config.toml
n_head = 10
norm_place = "pre"
doc_mask = false
train_tokens = 877600000
MLP neurons of a small language model. Each row is named by its layer, matrix (gate and up: input weights; down: output weights) and neuron, and shows model dimensions 32-127. Each number is 500 + 50 x the weight over its row's rms, rounded and kept within 0 to 999. Numbers have three digits each. A neuron's up and down rows have the sign that makes its largest values positive.
After each neuron's rows, "fires before" lists the tokens most often just after its 100 highest values on Wikipedia text that the model never trained on. A number after a token or word is its count.

L4.gate9:474593473482449519504494461513440577528515483427414574479478444502541508463485529436419507471485484615419446558416531521474482519531507496510505453596548591482511466546622500470465479506518473510508506530377495516569505508523569506520467425486467436547553408522581558441480599477510500516
L4.up9:453479440464471503536555483532449573513496540432518508507506481503537572458483483477467493475462507474474506512483527568452430545452469516528514464621514554541493541565545412545489477480564500544525518548423460470536510516523466515491501507527506531572599484512532524446564521438434479505
L4.down9:467598463444430518482520539493430509540543493459550560531477466463576508435474548504502507516494556530498468544438536583541495424498542576563512447555522587526534524471525408519582485522497519494479526497535545475546460433549560528579482401560158406521548503534547380572447500557524549578
fires before: " |" 48, "." 7, "2" 4, "\n" 4, " positive" 4

L11.gate153:429509535563428523525507369502513432509514451467455465534399572518510485541547513443497489450487385509534531489509534417598523401448498534425461497432559419426468502449481612517579490469507566509578455466457429537479481550502438485538581479489460455452515580488520503479591411494461542508
L11.up153:447509541564508518494513396491509483508457443468524495487428566474498530564537573461584475485511457518499570556514514437606584467493497467479480461555534386492450547413500572467568514527517584522627457515479390577476537479584475510500586496439455463445521483493479541474572514512533574514
L11.down153:494538534491434506493504561511548468475517498518541464524509513577447477488494535526492513510502498553506490467470536481514529485497494446494462509479538499484716492501516519494598508494478512485498560477473507541511507539548472529433507518458000462488481495472494494497544455479507493489
fires before: "\n" 100

L10.gate740:528460502419445497499434512488574492569415473519485515451587441496478439499459478558519539524410528582537512453517527581519514645486556533408494503408543535494496449469492424550488575548600363454468551467586574570459442577505409508577487553616537570500501452522474516495457589453568454426
L10.up740:483516475520459478466527432490493593446488473516379561474523544477560472510545587464481552542484461585462511640505412519482569517466531510592531538498529508432440466520615453529433475417509515499428498524510479526417526511486485498545508602444467519443507519473578491445496513627506436504
L10.down740:407473467496531453463427428578501497473539463612482510551548401516410524511479337455453531492438575417533561530453541570503599563483467481329475535442551478585548577515493524470493532537482531482447494482492416406573503495566588522481469437557526456552483569538557480575441449585543397306
fires before: "\n" 28, " 0" 18, " /" 10, "\"" 5, " |" 4, " " 4

L4.gate954:563545476520427537451521483488462467503497548492490562516548387591553547397462582541519568476482499484518549502439483500517509522503492463454469526503581504460524488555390461444524466498581446471540513518512528360439500465538427491525466583526512520402547455467498602528502415633505464524
L4.up954:442486453467485529452481456449466461448467588516426569546547542495517479471549499506524506523452425512507513509461512512460597533458483543506487511484434547473496473528489403516571446390380533515448441486526394487513551532464408489507482462517501443495476473469548496469546543445540429540
L4.down954:438446440517520458494518536545506490471421456507454461584532566472538517529560502474493474561526496458544421554604445593541497501485554619539526434436503488536606506456602550577501469435472567517470504458466439504573454505490520497477455465547363540510460502458518515544425500416532498481
fires before: " |" 29, "." 13, " paternal" 5, " maternal" 5

L10.gate420:577574517524501450554547422449462476458489402467547508482466494443594423458439545502477584495433545505539493476429478474524518574564437503545538560523559566461503511499562365480483472483512490529587553486465524572600518488429450544439467587576517543549452505473581535488493514496565448549
L10.up420:486420491565443390481576506483592442558450547479491523499471468500473370427579611569458552463509462468539492613463471580540474422437452520504408466468464566575531501415498481449416517477514526586492537555537523424439476504534509483597490419460544518667499577534491553518512589469510494580
L10.down420:473608584473539623481464468457472519397461516462544524395530495507471530561462458490467486524523547538498562423570563429505517508536512548521487471518506482481521501522553416528532534489485532503453554444437566557502463491465563496563447514536398409463433497468536469505497527516453461488
fires before: " |" 53

L3.gate223:531517433540593541433536451568489559583493583443577528545481438516512499522575541452489473599519540547494576577483469465505541464475477645542450527482498529531516479505535534522489573535481459447525506521500536545446578531546484578503508429508500438615383467560424455499507390530508461514
L3.up223:477461518610490448470562521449501437527546511497565431515406437429491511518562504510581587520467528560495583522529476512442473522445527591476487521469518459471478438446437466478539474508462498484520395497480463539537437445484561532495479616445557500504559480519396595523480487492582466391
L3.down223:521473500507557431461538463532454553564534495438569493514488463517543526485598525464548462555496500536499517543423480454481575467514477680514437484437456513532573500431560529480461468561427424514512482560545529559477523519520639554478491490469613516556431445567509428519434514537487499449
fires before: "\n" 32, "is" 10, "y" 9, "---|---|---|---|" 6, "rag" 4, " and" 4

L10.gate671:542459516514502549463476564635449510526664450497476536508575542501463568438517526585485539578534467417413434539484488530554581477473584522540418529477425493395554570447487499493486547546501461498567442410492585553507433528510565455429495523518503532457505599509484510533542556496542469649
L10.up671:451551389469509488514498464477521521511374392535530568598457525528433522537486532607412482401648522556465587520428463514492428568500467538514485519441553503553524529568449420465415586529383473571536507562576473506507463513485545666525434443534552592501476539504465472482480454423501553528
L10.down671:460573532527503508494484495483543429516445441558553562360522501515529510549473517463549505544472475514555470629633508555417481666454519502484529558468512483526505525511478432589504471473491444491526574588470535477534461492476557582439467567453570465464546453463581562480492519525484415496
fires before: " |" 39, "\n" 33, ":" 4

L11.gate55:452477509557503595482431450446452463585490505450552568452567438471478546453557537573584395443488496568515461397455508560535561582507609529503507493451530441505493500472471439491408516456488535508459446443474484497538582460522486459495442404481517512463542479529509503542460476490578429460
L11.up55:605492484531520503576491486488555517563498535466501518415479528455549512440569469491432415490548508590468484507506439492563532441563653483472507425455509510488488498495482624500396617503530527448440511488483411518493407409507504575531603520446491556510478514519518430513529511527575477530
L11.down55:519482460545459479472495432517554570532528480496519453471588438603575467470463481472435605485468578524612507555473458532422463495468433458554465570555515430493521547541532585462537435504437550592504600508413484440457499456520516513530529459525587465477420490554533569534512472507408472518
fires before: " |" 59, " 3" 11, ";" 4

L12.gate363:398465561516451505464455471507525424509568474480507494577491519508385542527486467525509581515446422480494453542514476498494577543430546522533471556520545514491587504484480547504580495578517597527533513429576479541447490581574544484505621508464445534422517511474469514441557476517455519631
L12.up363:469497496483517451410598433507492486494511501412449557497483574486489586569545607485554539499485567470526496538485596415499470607593574523542439465517529455575530507471484461447483510436493547501541468465468490606491548562490540571542543569384414437463433488515461460491520447563499504501
L12.down363:536488506445515534489546524508529469489458498482544516513526517508454498483488446494461445449466494490487482538505444545436467502456503526505534501520493525495135548500501444507472506494468479517476515489516497424537497497452482499539505503556942450566545495523600503483489438495439520475
fires before: "\n" 99

L5.gate464:587507486531496468539437491545381535481614519429553531560451500499463424507540577500590487509502506500415500527522474444492533491497491578502446474592504478507488455506429477503584541445501321472553499468526569566518526572459500526529454553489547501512604624480480573540458481520565524444
L5.up464:526526503547557441510526429495460559493527480408478517527383426460441439476519567500548465444502528481481552511460488458395494424489515532535485407526525529430482485550426571543491536483552380533460393477494474472547607520464489523523482514505483512464588565521572586537500432532603534528
L5.down464:505510484543500472465485515452510493539462503452487510520422494511425608562433543487492531527548482451476425537442542455506589514439475619434520504547529505604584574482446576570484472524528486433575468546492445471550638525481460489511483469554201500534452507450470454528568547510559592557
fires before: "\n" 63, " " 9, "---|---|---|---|" 8

L12.gate187:479504532455575513483540441435515457432603549556490544447423511491545489535607515541437493455508539534524635546527550575436586515479536531506439516502595471503501590430438499505569510586455478553489471478489585505469491390646400502445467512460533547425458448490521619501473552517467498519
L12.up187:498420515566567554521504493506462567482512609456543615475410547537516487465452564513600465615503458427516483583524523548439527458384560507474517525475472503590484502498530478536493530437467556446420460415465518465511553484528475460506503616417515526431448497461550597616406527415566432473
L12.down187:511489490537531525425473499522498550508485439555463515606393539477568498610474480544448476453446474497434405450495457438573511515502570485498538589479513546511426485417567500451443509479562551474463595489486498680534546547607663505473370495505554582468500454497542532607475412479484504408
fires before: " |" 53, ":" 11, "." 4

L10.gate328:527545474519580463531596582439564468513556413352448549447442558494513515509553506510549490467484465481511651603483454465469426569526537515619463499554579464503485488548552533514548512518486527544556478582458439600562452467519524476440561510466509514490667519525414521482596567590475467488
L10.up328:478495473437577480530445517510519576519561505483516529456498493485492485452465512508490517533410489510524514506523421483489611569488510555453437460513595477492539598408541395417483554534516416485496488427578508454557574497494388500508560540528592408460496524512547434418568546423457443482
L10.down328:534518428493590550489563463523505497471556466501478555547501549522555522505478607506486403454463485403516495465497494506421505552557534542564439484533549479519606523479562487541505570561494492564518542567604449521520410481493502473535534535559866509515578513533498519439516521482532439453
fires before: "\n" 80, "-" 7, "|" 4

L11.gate197:463594510612480525505447485396489437503520527428529520456538540569483458432527549443599482467525511540503498518534536563562572468402615534522568589475493483477507546396423497577422528468482482435467490468488480515380477519478405461522509454454504512442507480490539511459431450452459477477
L11.up197:505486443536532469509503537457485455561541473470463481518497546593538559579475570487533439437599470501535460695394520518570565470556470504453531442500597457512499429465415556608360511481518542441535421491485424490387435519466506545540473565450451487512494511564467448433499521555460441478
L11.down197:531513535490455470487451484493506519472543497525456463502543530506628488465540516495486515523504458528499482505544493557445478476547543500493510533450469475441550505494481524473510505454495496531483492553532574545477514520515499456520427493503068545576540563526497462478491515482529524525
fires before: "\n" 92, " |" 4

L10.gate486:525467551523538439496453504526482527453462565529515627463440474469481432433549444513523536484461490557582491619559519588532489573459601508567507443499428473471430426456508487530459508476569521511516481511515532523449594598511499463574500429502487501372448477568591574479510500511543535546
L10.up486:572596479500522458470522487553444519488516590530618545506582462514513513482551481520520445486531442532473528472521564483546473408549506544440480434525486514495498493536492550516363582405508572552488496536572513564573484535449506306501474544543512591524479405535513555449433526492588534471
L10.down486:414463478433510572557543526540487470574553420574473428467512496539575551515508418494546465425476519509428539425433478435509501495527410504500514566513483528494627508531558436458444441465443644470536537443521485526466443563504582610439532517547444457546497563518531485507539535476440440575
fires before: " |" 51, "|" 4

L5.gate903:426637498557431592534551445564518556619444515457486509489527455550524467500501472510542528483494555499490572510509560419485521510493457408455521459520538455576528561471486487503500569476499493470505390584514529570502484510502449473573495547532508548446520569469448464491471508502550572520
L5.up903:419544397554502550540526420475498565582405468484405521500399505499511485432481487449551477456535461430556532567513442512466567542406452568556614501470505486507520601469538513467411517514536489560515445460504490504489574479457498449540495465536414526457542549466557468473531439551520585459
L5.down903:484457467607544478523449517462501452507496454476505469495478544529488495486491397510488428478507467525562452520477420535521586469452522560534559530495506490525754531541508545508412421501539481597470588481510496481497497411514508488510460530504031477492440527518564560459504457474497463516
fires before: "\n" 98

L4.gate677:489490490549535600507491450473522488464505452420456577433397538529448445446521425574468515498478553504532546582483536500541535542482467559442549463546495430512518534459543508484562502533595492477598512538436492456536440472463501464533505450509465454396484536535505511440491499526465598495
L4.up677:365375441538567561515442457465493542562526456457499475492442476481475525481513462485474485566531579516486535575573482527582534541518416566433587348562507444501489531566527534472535526520543482483544417478469482501597485505532514472530517550567522404549519479496429511399466545503471584382
L4.down677:530502449506508561481468449454557441505476492412416528544428524564525513464472424522470511459467539487526458564455517445488537537460484496453536455507458415559644543440466554486572459510553557504456513498448546479474519486454505461499546459539148468455469489465536443518504524415547476467
fires before: "-" 65, "\n" 31, "|" 4

L12.gate112:509449551529433477517519472474487439495553546449466508461538591488599500527435526467494602538523495450565490509486512519539546528410526456477450500470491523522545484391473531414409522507543539526523426412562496539434546459539523482547518416479492469546534567518476516422532477551464526616
L12.up112:458573557465472576431487498491473430415466464512562483492453497503461476547491537558609494528470555521488539563494540548458541504559478620534523399455516534529567508465528539407576531612513567502574527459469490569538524456552408502533498542488436380428442479475560503469503475454554561536
L12.down112:523524521497560510511447469535466506477579485467569497501472514488520571436427453497442506469437534443488473443481542500512512468456483491425554467469476520456083491486488454483497465488408532507567567525552499429539458452498463544436525468503746450505486508470565548507555503463536534472
fires before: "\n" 100

L7.gate690:483382587622529526515494504568522513550522470497556508493474604535433454466575534502517548529487601427572542440498449512541581437411434553437555501464562360535572568503503506525547655547513556482490487442488487583470501466493424491461447550520514448461410583550410481492519491461522525467
L7.up690:481455471500605502498407486536513527568469406472489513489420535520404431451577468579506517545564491541474473533550492600491488541513356452552535481504549455514445461468522549502470531521542438550497443415508385539508492506527477484522475519581514415446467590609461498534491527409409534436
L7.down690:535502546552575541507489613562582497528540525500517441471517485481490489550577499565534476541483555409523520508476493398480509470508429452527505554536481501560633608526519501484553597553487542537520475517542431573486478479462488544507554506479048434450499566491453480464526489519576546537
fires before: "-" 60, "\n" 38

L3.gate116:453419541544523495508448419493483483430486545503543505544416501461566582583422469499574471476518457536513509492501488463473506411492482537458537440502554423491481553497498550518445547521503493482566437533448492506551457500472523417555492487544506431503473508385474597484558552459544544468
L3.up116:492415519538515536529455442474482487458521580464535514546426460503547521648374414496543437428482464513529553457478495500483485470468485524511520451520512482551459530544513540528479578517544514446594413554521452503565453494481542466544487572568539410486532482385485523513533529483570535466
L3.down116:513531469461536453462476479463497534450456458439483520571487500524504485502448436552523474484439423504527497491452545407503508523488461532475489497519518466470771557468503446511430567492515500483534526517548540471587496432479498459513470518532150483503479529449653455483514523456494517464
fires before: "\n" 98